config = dict(
    d_model=192,
    n_head=3,
    norm='rmsnorm',
    norm_place='pre',
    rope_base=15000.0,
    qk_norm=False,
    bias='none',
    extras=['capped logits'],
    init_std_qkv=0.0258,
    lr=0.00573,
    batch_tokens=8192,
    doc_mask=True,
    train_tokens=89370000,
)
MLP neurons of a small language model. Each row is named by its layer, matrix (gate and up: input weights) and neuron, and shows model dimensions 0-191. Each number is 500 + 40 x the weight over its row's rms, rounded and kept within 0 to 999. Numbers have three digits each. A neuron's up and down rows have the sign that makes its largest values positive.
After each neuron's rows, "fires on" lists the tokens most often at its 100 highest values on Wikipedia text that the model never trained on.

L2.gate214:499446528497595486491482494486448535544512492509438501475491513571516486526525499466469461526501496496506564542515520524543551454507455546510566492548425515467517506535452498457504456479499451502491454531490466428500520476532555464516444533523503559386520503533548495459493557505495498414473571421480534409512587428506423513498453465469524586395547618498508498538539458491519523440466474455499557486559444497545516588516468507506453509542474473491519553463476521497507437440494574462555556504544439511530484519500462470467502467508487558532497499519516504559486540480520433527
L2.up214:572492514552477561501496522521421507493474447510390523465535532560481503449483521513427482478543529574507478538452584461502543429512472535562561540523475508425434456544552453450521501495523455579550566549523541560512541452512503494621502470479505472470563438457462532464524478480533496480515446544548505489530516492512484524520445474486507529505550542565515473481517474544516541414490546507510515498542461545508529517479443511416462463443451493514513486494476487545501411459519509525523491424519492533520505568536506433534577479508469520452579508482488514473457505445585506517
fires on: "it", "el", "ide", "ric", "re"

L6.gate167:451456544547531520561534433578526502519531529539500537473446508541507443508497484493492528510586444521521497503485477539475424455529431527479518453581446418514506482484470482550461519475612561470514508527443485516515524517472562507526415496451517469452444523517556425496454599553504490503494429468528531541505548492491478486487557588490575503469471470494437514470440478462418566492526481470496464517472458571529498496461494540511515495493500557549453495576522430487445484465454527497435541543485483558523521464490516482499534507461453443462522549482468512425545458569477493555
L6.up167:470500546481527456518480383546565494398523509555459486488476491550490497505468521511517545490427501496466528550553535489492515503554538511565473501460429529477491535440540442470517508442447472540439500535511542448544528481445476497445540480448464624487497523564479556451504534587509461482498522445516488453457455503558518469514462474472536464579528485512550556579502514516492484528503502486484525557555487538518543465459534498498470462506473458501402472456472525502480500449542525492471457466452421418524487453462412425483461478543511503435491490418495498549478520500561471554
fires on: " st", " St"

L6.gate229:439450506493464429472506493511495481522436550426515448537488498515528512496492507540475584512523491511523468485472482535481470529497522481564541464530487501450523565443472408539497530549485437473470452493527505527486478472540550506466415515490482470465503492533468466447592557436455440551539471506473439521561482469521416509491467501501496472396441501496508525560500464471479514449515483442530459514524513551468492437522424470530554558542528518485504479521585542581574451454547546465499481531475447472483560486559552569492578491566472389478474467520471513545558535537543531512
L6.up229:481457547376515548458533514493513511504455432482467448459470462483535495512535580464535531443540505501415522469445509563508550511513459502522522467508478503468454534472514508515428531522494481499436452512496575495459504523516533544480421489477482453499513532514571401453568559455461547492530425536516431501526447498525415522488528491524531478555497505449567431583466558476453469487552545459514448473526500589478525509478462568566491506519517528432441475489523535498492458472526526476545499488539466553424530478550502594476499513579531495570512509465479484477548529516543506518
fires on: " part", "ar", "-", "ous", "st", "il"

L7.gate206:473486505488553475543505518546520470566472490529455512510548484569611479535470523481472428488412482434459500594504503462511472474481590523546479548526527468430551579531448538516499469484574526462448493589549489394510522516479463553486480487514513494465462543575448481534504504557454513511505514439501513468495475421463578558503489569530523570509504529520497512473473428527475579523533545498498515432574506486495453473472532481457509543446554514456481480502440480537458521478544494536452443415489481474454542467458479513520497437509513423478493539488438515514550504468537513542
L7.up206:552498543525469521528512452527503487465442577494447468555527484540474466529515507472474464520483488402540472546474522503431466547462474501493544468572518454460536468558506568407595476477508486551489515511516505476495452554525496488509479387522498514524545514452550498463470508450469435549473461437505487407423461466474501513506428551452620526471534451558489458486453472506465529531537470551540524458531582562515414514523499526562499560507531511457501442541491505504499505496529506510544540535420491463520527507511518451463533440576507474429485522543495513544568473526513488542
fires on: " de", ",", " and", "or", "ten", "el"

L7.gate229:493512495420506446553513496466523469436525510493488495471433506552467498485482479496521510511479447429445418501499455526555452518533523540452557408556510537512523474618564460512508547498553533507472520492471502537448426450485551513542497554516545495561452514507476464452506502484480434476552484494499498523525505444489516390494554509482476511494548482454457479521556493487528489455489602477568551511517512552518476486470530484428528531567439515558549543491560549514425442516466468450471576501459447547416485488514457507518490538539530516486413486561565435512501560453504480526
L7.up229:368472498515476478530509549547498474440510516583532565503535536527525553474445382524469488522543510482528453514486507483530534536457509571497432472578406543435424493543483508555491543464457553494515531494529481486468523541498488507495441540543544497553465504436539425502504476499476475449495502490527483545520480448478579436466521465534526470473524503504562466475503468494535601523492541540480525490512526456418504552543525516449482506520516581500481491479509566544451499458513482479427501511510517542450548501522566523479456489563519501535423494530602451531506491558472464575
fires on: "s", " is", "ed", "es"

L7.gate98:530500547534472467508528455509537571465466519525460578505552514440483444587495507465477505476506513487534451488593484458484581551586453440474497504573502431448434492517475441508511544513480477447471528528472480534461459472485499514468518556507541518523567501550475470482478450544525476481533504457444522463494481457504533500420476499564493448513450543461468438469483544454576470503525512527534512572547463426586539484501443509525570492536509505460494517575503455523492448572493622484466572582503428493548482523520496470522537593513472499537465474491514532485476529548481450515
L7.up98:525485563501580563502538493471488480512502556508498465430518555486522481577487581533482575478498531498469542458430507488447494546457488527454472495572536537491504507428459485429476495495439523518522591493452486506489487466483518469483495557553517501499527531533552453517516456492461500486537569504425490557498456513482427534543493498484418430504456474547532466497511461462422482521452532489433601544502499522510432483536528499445542453440580503472496555549414450492490456524483513430522539532476523444533547495488442479476444432434472528493419531470485491545455550535534485574
fires on: "n", "e", "u", "pe", "i", " W"

L2.gate229:494493539440474508518490505527509495450534430463491517448549466515484437607554527546508466543458543560496548449538444463537474509535551554466539476480474537455511546593472516437539504477524482427505506482566486537481538514465517561511480588518559527501464509472488511549499510466509511513466449542515512532531548473543503534509442516433466460417501413471495564499521475426538561497511574478454537492523533507482478529513528521520490425513538497516449491464471443470480553509467552439587546525544481430497417509514570436513602434487474498454452433537532549512532460521479462522
L2.up229:506463506444520420503525459483442447508517460418514573473475486591572531521546439551509483578503555564449509466550479518534542526507502574486502458475462477519469435505510451505508488474495462484518507468517490506494565512493495465544544549482534462486541556487533502459404439538473501580503468418556551502514461503451442552531529537467539436421524541514551467491484553572561522540487516516457441475512518501530428543500460579533495522504476512552490542442461484473501455494608484472531498533525442526437513491474463531406511537472558493439457536489528513453467524508486511423
fires on: "it", "me", "fe", "man", "pe", "tra"

L7.gate13:568477475527542524420556498522493470508481447524519500471462497507538446491462460515519465558467537470507496569446483533543382488509498527573521484527494504485559473572581439531483461437529495488531503474458439456467473556510486475544463451449445464456458507449444490484466530488484513438471408486543431497536484475442499466581565543495474507507449433483535533474478502452470496515515506488520606512529475517454446463559409472509487569420498483491497435496503513596431485512501503523510513460510514509542513468521492545385454498496545489434474422479528519503455478501473460441
L7.up13:563526533542502524465473515455507388457507519530465488609504425459482553437506497569591453538460491517479515560487531476534531491566398531449482493459500565470549453483504545524516425502506502497509536521528463480507559495493485480570484540423445475429502458500617535569478475529525510470463510510487499499485531514477564408434452488594473480467462461514498465546492510518525570570538477502467513478519521563494494529462497548486486521552547500494491493498493503545453471521440466443537507457512510511419609472564508553471525502546511528468491455473545500541528521449504469499
fires on: " la", "ta", "la", "ca", "jo"

L6.gate220:545467398484497464550502517464508479484512483562506439574549454523467444473473454544548424445575517467527539522568515493559617465522458532474436493508468492487476503522557456499448558511523487478479564618431473452485484487494487495465524472483454504487505499505474490521409479500430451486462499440480560514445535524560477445519507489490476505526502506548452539463566462530457481470571541509461447481568475499485474503535430547568470520509505449564559536520549470544503415535516533447554475493462531553535550493528467447525480481548539475516463464490468456560540532535509469543
L6.up220:492537524494537502504464511495548567499534477556519452480561488510489533445570482493472561461542455500523551533493545457532564497405514554474423530507501548494566563490494512497508410437490468531458513516488557512484519539459489530524603598486529518561479505528550556461445462542528441502528442471451456496573489519514501488542472504531452483513488436472495449470431442520508548464469594485520551525496516566515506544513511517637453456533474469490498509505556477497518424513520495509524581524517524532423430537503520511493530493499542582498492509469558510478504600496505437495
fires on: "us", "n", " be", " is", "t", "ot"

L6.gate175:506482445450512485531519507559487540472515527558431507430454524492467499504505481513509507557543461553585398477526542457513521471461456495521464519455480450492566468490508434482448479490445510496425557556488529580554450471523508511473472482529513561562527532474539471486449499471482471444524502501521514532549553465423475427485474425509481563510543511501463479493484485462504522552451589496569518526495484553525426570504467547535415514487587436486454564479426440429482532496503474571474500512496562586481452474496501483515449541419545497475475517528562467537500494471500546548
L6.up175:506466452562594488534508484488486566522520480565463452510477536506518463474485485537531517483581508544568525523487562556521506506521494538433499539480505532506478521445486501452553529572473447491441471453421592522453512528519525482470443542430578505527493461528447551443488517473470499436529521476490465513488517477564531525525466509489427422557473517538546542479530500513516559458478588553531497520542528528444546547526500575483534499448505450514491567527484465465441416552546513469565546517525501463453533469429560531429499547414522565571526501498514490456513514493518555548
fires on: "s", "u", "n", "us", "an", " also"

L7.gate222:518509453551479466539437471491557523532497426485504494496446575539526456472569460523511533501551519484490518543483487445477416489521500535480587587420440484444539452427469510502471529490527474573500546518506512412522501496501474537434484428528550486437572486537478452519499445522487545464510538603537482507503487454498473517495475499500504510441472495529484489543510409485444407500525496505503560469539512447510447549440555522545485548493505512500474470480537476491476571511456483528471448508505499581545498487564496506475456474476472458513436426452473484428392422546486466531
L7.up222:456478488468477525561433454537468572484465527508495518507556529485551421559487454578528491491549536482424452493530581450430562520509524526432427530491535502521471572410471493514501551501513497432565520503444483500545510506478548529500460464505527500447545511461454526529543543446440529456510499509549429501519482439535498482451463527405425460506513527557529449531515592461449512409504517498517431590481448455484491489472512461553498498542499505525539489468465476518519533547539486526445488464525539521544457464494501545521524518502525419511499445439480482441470450493473432444
fires on: " a", " to", "e", " four", "ar"

L7.gate93:420501429550519578496613434503461555553469461558556548497512512462518460533471602456482520460541513538554510494526435477467573497513466476463472549582532571530514456488522508500579491503509466539509484577516512432506432516537549563475465468475496455559502505480532488520481525533513485432493499513438488515544580483478468456490474486503454520441498465484555491499547510493476510473487469497496483553524495505523431450480469533465499507483528556482563531560500511477577553456484556535477470569588569477479535468485522501466506482504532495508489492464435538473540505546383582435
L7.up93:435557482556507551464506466486464533552463553511415485486549540492504443494510548541539548472460533542546494488488566504513552495469478489539516449538507549508509505535586398458471518569503497484503423511553529523614527504541530439476531462483581544473517517541556463505418511512425518493513453472485460496474527452533554606535520516479426531457498488464467433495541420475522502516515468541569518548452527541483524573475491521442475494487547496508535511554409546490509430496519518514532472508520533483525455532534492532524485443500488498573528539392512526544500498493417489526
fires on: "ur", "en", "n", "u", "ci", "b"

L2.gate104:474545486512534503509442541559484502471443558437483549543444474507540465536533479497471518513522541440485537501598538556489467462555549486554541542549496479512514479523431498459502416436469458447543401467498532489480491440519484486473515544540528510513433532528483479528444499456562505508472550439499451479485458491524547483542532463501518550502507571487589518540500530535509549482534479467490486544477474525445468564500530477515514469456449477626503497509566475469500513546501522449413569563474504483487493478484405474445466469467441526485460521549439446539509410456427440523
L2.up104:502522499450483448459466538556433517452508519459468562425503430508465435496496425480423439508542583498499470506575555581571438534489476465545437466499516501539464488534505492516558467512521537505532487543511581498541478506573541403516581524539548527477455551444475506536462525498555502500530463514515510472582530550502469419477488455456434542508483523468559474478505600552496508476535505530436480469498434554546478509546511514546495574455482468482519544468523417528542523546484540491457443516496535537515495497566525503488431449483497474464465472465473505531432498465502450503
fires on: "re", "en", "ell", "ide", "low"

L7.gate165:528498484452476452473517467487446475537507503468493477436426510514525523413473486483490476503524418460502487542566471430494531396521513496471473504541516486473420494486503544456515506406433472502488505450471545541478464486459496546491508438495464461492491407511507467485541473476527529564473514537490552546477536584409517560462504555471522473564526510486432468543434516526495466480507682468516560487554501519551521522467436535527513467477494476493539470608485507453546500487505468557489523565531509456522451482503511555527413481478509509509555487503545491516457492457550481452
L7.up165:482450497384441475500511401526524562457517509523489547496443466524511512577467553413444478510454501506429462426438580372540490530551463470461543508465508519541488499537499472456421483423564503540554456486463568509531538463487528517482496466539459580497535433514524428471516475500509502520467556470511531494469507571493524551489548514470510494457540542450484509531497552518422510474468665486534501502456477500477513528511517477520494499519540474529532513583476546540517458534493482506462469488534471528465457482517530492485558522440522480515545520494498472487535457510564500503
fires on: " is", " was", "%", "."

L6.gate79:461417383531498538503535464400472510462513449496506481480486505408533457514450515461446556464496455478407411469475441540584493451477502548495613566494527513483574505456544521549510533478514461485506579475516530476543436545534525463544571498513507458451467517541514522482456472469508395475535551555531513473522494448509518530507496512453526537560515451465465524511525460424600517491512580533468529458487521529431512528536454512479546468532443535561518513474470449451471496449498498513460489527530479503545504502480543490539506490543517470451538508519511484473455562495454524476
L6.up79:521497476432500525412512503565540523504550512526445475480452561511478528448421504470497492543438587510443457577510500515524540530518495537481526427429480535528528521572498479524474497507500576550546437421506534513433429424532498529542470486594526483448549581499488417481523552540507453460502480508514418564480563452520531542477503462484508477486509491484527500530551533575482484510542547492492518508516475508406461546438566520515504561506536503490554439481462533457472477551514481472498468483459555575542465514526524469479488527555476493504549526528516476581463516507553519592
fires on: "e", "out", "ed", "s", " for"

L2.gate86:543481511495388467515463505526508461518587555438483492533442507549589611496469490505526484456557456506496510463434487526449542502455554472502472571455504514531510512537482486480466568475569471559517531464447526473487432510490564498482546490502569482572550507567488462546484531497504465476496480487508534573524540530448578491514545483524493563483594502535492512474464567466491499437464424482531509485501423511538497492508502504412465499534445421488566543506478447531525450505503507436491450528582481557454524491473463486509526499476470447503450533552498509489523551588453442467
L2.up86:440509535428590488546480520502516487489514475419425563514530494543553486528447565496495483520518471482551501511530450534625480483457527520498537480486439459521513492520507495482492541503521540555404489460436416492528535446483536513518510524490458553472457515482450547475479514486470416393467495506519494537496578466421566457428527484435524541494467498503493437448584536491458494515458506468496490512476522490581420529454505506498425508525481491556500458533537533557495409480472436515498501453438500459566516541519451550500502567519504467500498505542522532475586501462484521451
fires on: "t", "n", "at", "st", "d", "it"

L6.gate181:545465531513479458593505539536455491490518533500482559474435468535521542496472501517487450575435481533491474508560449507548500507540519501520574448437537476522487441501508522507448486509466474481449490500521437499489601531479468498539498476565502512478467562491487512386551511526449475550549467482517471479525488413459559455476597565491502424482443405496501504452560489483483494413545493530533533446471524495505448475511516426544441486536492561494450433496501396560519505483524453533548463522504536519548526433494483579518440508515492500464491442548546476463507548562504452480
L6.up181:527507547446496480529522508497524527483453456464434526534499419463518478471452475482505514463437416469487501519468562499519424475523478478525499520465487477463547515439504578552503551503468527464504465591475520494555528546559578500504504437592464453432540571542512465475500484469476412505494498479456449589522493478493463476466495488569572528479496500590459466488504468544561458578556528540491534461479499530460474419508563486465439496581482482529537458489441497495500507479533532504492461520530501445442438481486604501518507440522512467474483512527485462585521481448592488551
fires on: ",", "fer", "ter", "ster", "la", "or"

L6.gate115:445458527451511469492570423553516482476476538491444505447481467552516441505479450499478479571543427498530520553482510575489468509524525503487473500541543493483507456489521530498432480527475506483468471459442434547492462513479446407548457502526563493529424510450454516527497552542490485519485504489461487519459486415449497549489487518414528490513521533538546486547427469504441405473480527416520519540496536553451492519474495531503557507493488504547384557500506511545492434501583576480572415524487441508520512523514486524525545474609525446471557506528449517536479539554506525434
L6.up115:451506543474446471492486434463516514506490464507541531518488539557523507511507504455430554524580506480446484504519434495558512483546442483546496567518392560456549517418451487574461588478486463514453461533444482520538529486474582458542527493484510508475522479438502544528520533514556477535546440505549450496483472473551472503522468553537495405477445478473475529523473484507518527423449458455562476522491478537502534453488527522470508535496521508540500511519519515522445488463502492531475519534472458586559479486556516545476508622456496579446420532577526462505462561557524567562
fires on: " st", "st", "r", "t", "c", "ous"

L2.gate146:559457530510499440564471500473479510522573458499508436453438512451556532411406428466529436489479477538575516591456483511573492435462485514460443518504499489487508541471548420508467563446490481464554550534415480470505448475502483513520498525526484461503509501493525471491501546556510485566533512497557573433562465462499541530443519486502444535456540468489439492443495507427532450554470506516479516473486505477491486445562449524524519511490455555488519537448529430526510419442479559540498500475508557455580495534511469481440464456576521483544595497482448511524521509510530477526
L2.up146:525518526496465455539493453521522528488543518492528455531473550479526565403440434492532494478521539479547508615456511523544468497488508533454493535471500516515437517475532421516536537449518474492560578501413510448527441490467482440521492542531453456523520423513545418503488492532504540596562490504582539494517452496535496530515533480464525481499549507444453514535409489475533467505456494489463453515525496455432456468529478534483441437515466562551491565470492424552516446455557578538459508458491565418507463489542518506489549458505508536563586560473495526539542485507502464492
fires on: " In", " Record", " The", " As", " His", " On"

L6.gate94:490505487427466493434521444511464541488545510445494560486492492451533499469522454536474489485472432463547530499455582510489468493532449482559449485526526502456477519470580461504422476475533494424565420479547423467574516502502503543437500442428533497482416515497490586517532480519511432520453487468467491431576515480493426433571515515550559535531513460483554447531483475525443538449490531484517599471445480524566481502521523421531530588515461489493496472491528516494456481484507421518508479518490491478475476548494528449455486462517456537423525461479415521515530488419531507534
L6.up94:434534558431519445411464506510472511518458545461463555481553504497456550522424522480491467544492448516526535477534471558506490504517542522445531568550560493496438489546546518531558456486428444531539457500499440507537512473504502535488504500427483572508552474449489541425565488513560584519485477486508579471623461454490418497498502546509527500466524484501464441471506483554495492477464480487510515558512477491509559513476539403497500501505541441504486480537506544464582478545565456569592491453461427504527543522535542483495440444473405497534532510489496533478501453518504510540
fires on: "°", "re", "d", "ol", " own", "s"

L7.gate50:482434468497518489516524467470412532538473438457439506497543506536480487540483492423506538432533523470481567455578554431488533474542541554514480476493495544483500487497515451509545446530473507534481582510481468525528550465468503482484467549478563421454478517475541468490565457403535587445492512552465506498555498509539495426574445499499487587483438474474488487566434490459469511537581516485456536492501414450452471509504436604514569470450556526508498499483524496526514506587510510513506487560559449494498449450487548547509458444522578499532476521565523519522484497511454522511
L7.up50:447516492506497457473542537499483480448470492520539510501493432545474526548512526524508439494505455496511539477453450528491584506540588538486531494485556517453539418432554613481480493556550490465489473470500519531462505496508543535496490511519511457491486494505551576460529479527519507455491463441474494511487448522538529485526634547524447580511466497529564502533472465535505531523571450511448574550455506458581490488506462474471521526516418575437451541544536438454457533484526525476428601543508499573481453498501555530503475518537502521516525513573542488500480448606463480543
fires on: "-", "s", "o", "y", " U"

L7.gate145:569448445537521355474437543442518525477443449544508473510421497483529548516509549385539488497570494414543509538518469429517455562526457487531505562551498564518532532512516502471449445517542468577532486437495545530540536372464565538508472473453529472478539535435502488522484499563485472528554497453508553525509542471555537527549502498533472525502517500488434441531470584484469516502481432512501490515563463515476475564496492484526477502485498527481488532464530500510509531601531471584495466535485557552514466449473512517486506485516494446458476445483478481486517506528503441519
L7.up145:480556456513488523570528458494572533455492527498476504455551560381510440517475549449491590529460526454456547461466536485471494601501455554548557544508520476544463483483549486515495523515522456528565527453530569506514513488526540489412518448473519446493514545500516427493478468545458529504497477564467482479493503474486528504422509482503454600532488466498537482534428526541449480531517548554486497467487520465499543489472513494448509519515458477533425525489483511490514449431491477539613415473469499491435396466538568473508467463513479499428542479481504489548502519506430413473
fires on: " On", "On", "or", " of", " At", "at"

L7.gate48:473489540451512562500512519524469452492473442548444497534590434523471462525521472506489479513591498515546406483562478517508465497490507399463433425456543496426443510429483455486496476512489476474472443483516437477496466496447501433537528549429469442463457524489508520493511471512422540420498475513473547493543518524505442494527545401528490448562480500484520501503456517459513487480519572476540493513540484466501494475504469501510483420412455529472479482551543497492522479597458543478429464552466527532453544556537542544483521580447477430498473486563475545469551544568476517502
L7.up48:550525506518440431502497486541479515494489490501509577482529481579502481528489477462526486481456537546531522477533479539518465455562511482463449580463534434487535487481432509473438499619514493542519527473527530456472555501490440484487497413484459430449522518446576469462477561464480503483500421504510485516486559469511557502493545497517486517561513460495585580550492510460482490560513435535431568432507508534549507523516445493525520547491514564570516503539498519571529570447520555496510414537500535490523446552462528459472534473515510441560497462429562508486527549496507399438
fires on: " the", "-", "s", "o", "w", "d"

L2.gate49:557516515474449419548496525465482484454502502443429614534536559443499530528419488509483525445530565411539482504446477443495519474477494496534518487539475539518457518406563558532472545487440487471426442465473434526564475530516495448470446529494497526463561479528474494531530525430545458472550477467483501494486505558441475533528469465486481507553513435544508602551474536441487470436548494508485524480497495481517475520480485540497490416446469552476521476459468523560475511473471474507471453551577481551515550525456499503490497546499449469409521516496483459387490466569469515519
L2.up49:488524497433408449529515492548552473479444440418416549502550503390544460506450462527504507476610515518510473509431449449524505501484526561547524528547468462507473477455526487507480483491523503456458499527465420439534466527485490418466516523496546512459544506505490526528521510439459511517552506491504490508500523557450480483476481444463493520577534497492455542508463476502473469473468489542496546527498525454513524506526475573494519436485549502501517495472448406508450557477508471517499475569526480528540456488491501526439500569551479549519535552455480499359579480614470531431
fires on: "al", "ce", "t", "le", "ight", "d"

L2.gate56:467423443442513546525453559480471481541584532486498499524536510476481412480433506500484473435499486527456538487489512471547439513510460482496552552530554472468480465603515554524447470493524497490533511534538500546410499422532481469433501516435522479494564489520426540481479505500470480504505466483541520489479435482526466482477531418464500503490551444521469493509532469523393513369484448510484493543469588504537397445515528468521508533526468431491440538538511567606426516529502490472557470468490499485507480461466467533493472479480512443479547481447458532478499489522476493416
L2.up56:487499481509541490405463568544516528595530519536470429558485485436451460459401548458551491568546499472496477549517495507530498521519475471468541554575544457527459493509477565527407520527502485489525465525500484533486494474487503525367508482450493496495610519499465499482404497503486454540541559447488525487401440471484429518472517491448436547535490490442543437499515459498459501413476393536502490470494533519562450490532512465531489497552500515478483530456454501506503576499496500504534460466470501489497471454455530542468435472466504438441484484471471481464477503470494433472
fires on: " be", "va", " se", "E", " large", " (1"

L7.gate210:484576515478552472444437518479476502546495522510502473503466518562417561539528487484491512451513502476533511451571525517523495465503484451482569489523490508549543465505480478493546507518453481466618539476484505507532488470501449562459444509518498430416582456562499543521541476473507511500521582509460453486575486521451504382561464499457515538498469420502518469540534534561463525522534511507484558500481554563546518510492463584550436409513497514429533487511572537520474562499500508482464441517467492419484503534527456520492496427479399508518476452521470532571521508586476489512
L7.up210:464509500505511514524460518555530457546433411548481509474475511464515468451542491483480456502448494517514518463520549526514477543493525473618494454538483508558547470509460531529482426486501535537505426492480509524511526555491515514458484479523497500477403535528405458509480427482494494508522483497500447407447502485552551468496488547463569559478494488475481518457515449501521513535515561606576566432515557399485530581440506491491524444541451491500439500561530501514425572524595514564577476493488544532479510517493550527453432510484553504474506460426434485513494535513501456493
fires on: "ult", "°", " D", "em", "est"

L2.gate103:466539538539500523365419450515451445479441527496530478526444510489491495528506570533501510465574505499477512509478494549518431552500505568456503486500501446553468478499554472482482488544520534534440518519513528486369517496433487477504554533502440466514430512459564509503510489556576504458517475551590460458534479518548457519545484502567483503541475500489457462459537462495486507467510446491536488446541439502526470469439464558519468461476523505415442589465516507552512627506538533497469501517530517537548468476465507483547475482504552538506546477532497442533557484538414527552
L2.up103:456571428448525508447438450485447493448484503434478492522516564562524480507529542565534525479531535491481540516504566500525474529529524506509467514462496491480554554492461411503462469470543519559460512491538487442458499425511479388516485469429429536509452544511491519489501504492584530456427543545505439546448573460458530464529510508479507521579503510528558465506489468504405481474547513440491577473564437465476461527503439525496543450448522506404491527498492475533471608519533435456511530512535513498546498454463498478499483483444535514527493487524523491549554511562435448440
fires on: "en", "un", "vol", "g", "er", " mi"

L7.gate107:584514480453456523520452498541450483547449495547479419531511489498510533484519480454469468486417543486476481546490544483587466514519486461506552488492562508465492507482501511500459527461473411513564506543517492480529541400528498489531561546479543430499528485486526495568523446516457468505471486483483406454511454420506479504518471437547535442526562459474546496508394451470472505526442527439498477462546438534512518488509441424531440494527524436495538450454451472528545497548509440486459508584542485489572491517476540473403548500574542460454523561530500493540457422485526511491
L7.up107:539469528494491432463441462504544448590507444512394489464506448462557487532575563498494534503522460456549417523559464547489501519496509452476521538494533525446454514501479435476516529503454525533525505496508470506522520424476487457500477537547549514590532462517530472489508524542500470470544499480533539500490556530494480532476407502478505456528511463518490454496472507518445476478564492518498489407511489573434473540452484597470551506486508594484547500448417521472470559531401485494498451540476486538555543481523530441400571539505510498452519445547534513480542485506575443548
fires on: " ", " se", "li", "ri", "ver"

L7.gate160:552511514520466497533468450539491496523444502459556455437486454530436509512541526470499485504546424444475443508565514445469512481500584510475512523500516507487413495466505540534466480519464576492462523390544529497463521489549447534440407482521531460498486476553614524460527433479509461553579479539523465538532493479529453548524584463466534451532477544539517524537471562462453512493548544471469511507524449434531438515470415501481549529472551496530490469520504517481524497510501461588546509479538486495524542504398511504418459488466542505482589532525448459492534444457514507562
L7.up160:564502457451510558502541568470531585458552585532495392476465485508522491453523511476531435513537493470459516520448478479484464510505465534459488531506482471359490461451516481528489439453522427497529541455478514511445461537484506463485513444507496542569547523466495549446542517482474564513481423487528491503473494485525481477510511402443470444516525475436537571527451523530447443543443490535475483495505435509432422518516450484513490494505511495451505542565565514462539452551454453520501489555520542479464515523520503500571545500564522480585484560595502454515480493424501475483
fires on: " is", "im", " was", " U", "S"

L2.gate164:480562542527530510441486438599494489467461457533505506460568490501532523476524464507492591512542448540473522477462448514487414518512473555489534551467583540486546510564534430465504405543468460476536489478542530512562422496495512472469483489552540507575510507473585533482546547485605404476459604487497493487501525484451494559516538504490510522494500507480502418508448434513442496496493466520475467445460429554535530457462535476530497478458487480509452473497512513438476520560512594469498502496470492501503423487462525488512534484512418506498443502531556487589523489512424470472
L2.up164:444492482517541546477474505479530490444426500486522535519559488565435488519542497480535527499488446489520486499524449500482475434443561496427488554503540509508419497465507448525528470582508500481526511509537540509551521499439519528480551462518456522577514513466498467490577550501533458490491553450568492457480530536503541570502457516540556544599424471467493445479503454505448538524490509489480473480487490517480474506495503469599427436472476486510427447498517506521450487651552507451438488469438564554558465535540547473512461430537464534430486563524514557513536493555438493490
fires on: "s", "as", "qui", "la", "hy", "ol"

L2.gate68:495396414508437380479527557487529486488493517448541463465454506465430488497504559459481564510462517444480488504485533465487499551450536483526542490562446557573482475518558512557504496552466518486429471524570545502467494508429444574501429519462545476506550505527469497492497457606461467511520471514494490492507472540475500463470463483572506618513500513566458469509569471483533470464474526511477496478567498470501526471509533457616547506425457536530474464505497484463447508470461442470515510462471464487451561538505472475449466486499514461471481460479463441536435513430547462503
L2.up68:454483419517463489548530452550479507539581488525483497497467528459465542511462514442469555530503498528417481462438464483467483520504533541492571524558440531575547531577497470518489541482489519526484487501501571544493520549415539526456514542444580416465483485553483512433488496541432526523510453516513446515496472530549525451441488442629532526444484499464544451522490468444451484499437548447536524485556518538500505512496458497517548452529472527550439463500456528484486482536476506475598534484416492476498591553492524398426537501504490520498457493492452471457483469520503450488
fires on: " At", "y", "pt", "17", "t", "at"

L6.gate245:469506518500494502524434456541561539629496519466535486542490479440530436483478500492559516486559470531538534468496501483432429535542537530478517511501519571509432527420477514487512491485536519501535551475414485506517533466486510501482428510479522517471482449467447395488479481517497507484504534493569435514525459453444474547479488510510524536467486528560531527541510525531534463481512575483496477454504552602459507492538557455532528479475571535556484413491503433542432542371490463477577558509523455551512517433445528483551548544531496550528534433476474539440492533464466519491
L6.up245:507456496599474465571539504594558522462502507470484550505539508503504452495476472523520483452531512477503482491500510506489476414498550432497559570512462494578498470524515541490483482500507463523570534530390554520511429547505494493472562503570467392493565518570488498484513462538552532549541470503477494518452469518530522510549463523519466582533477453501517508543572563490595491458536421496538499477549479534478519531537471493447486539532463439508481488577503515522466473483461512521495481497472614540546482528530458510494519492511536534549546445495547536559625531544441525523
fires on: " to", "ver", "le", " by", "on"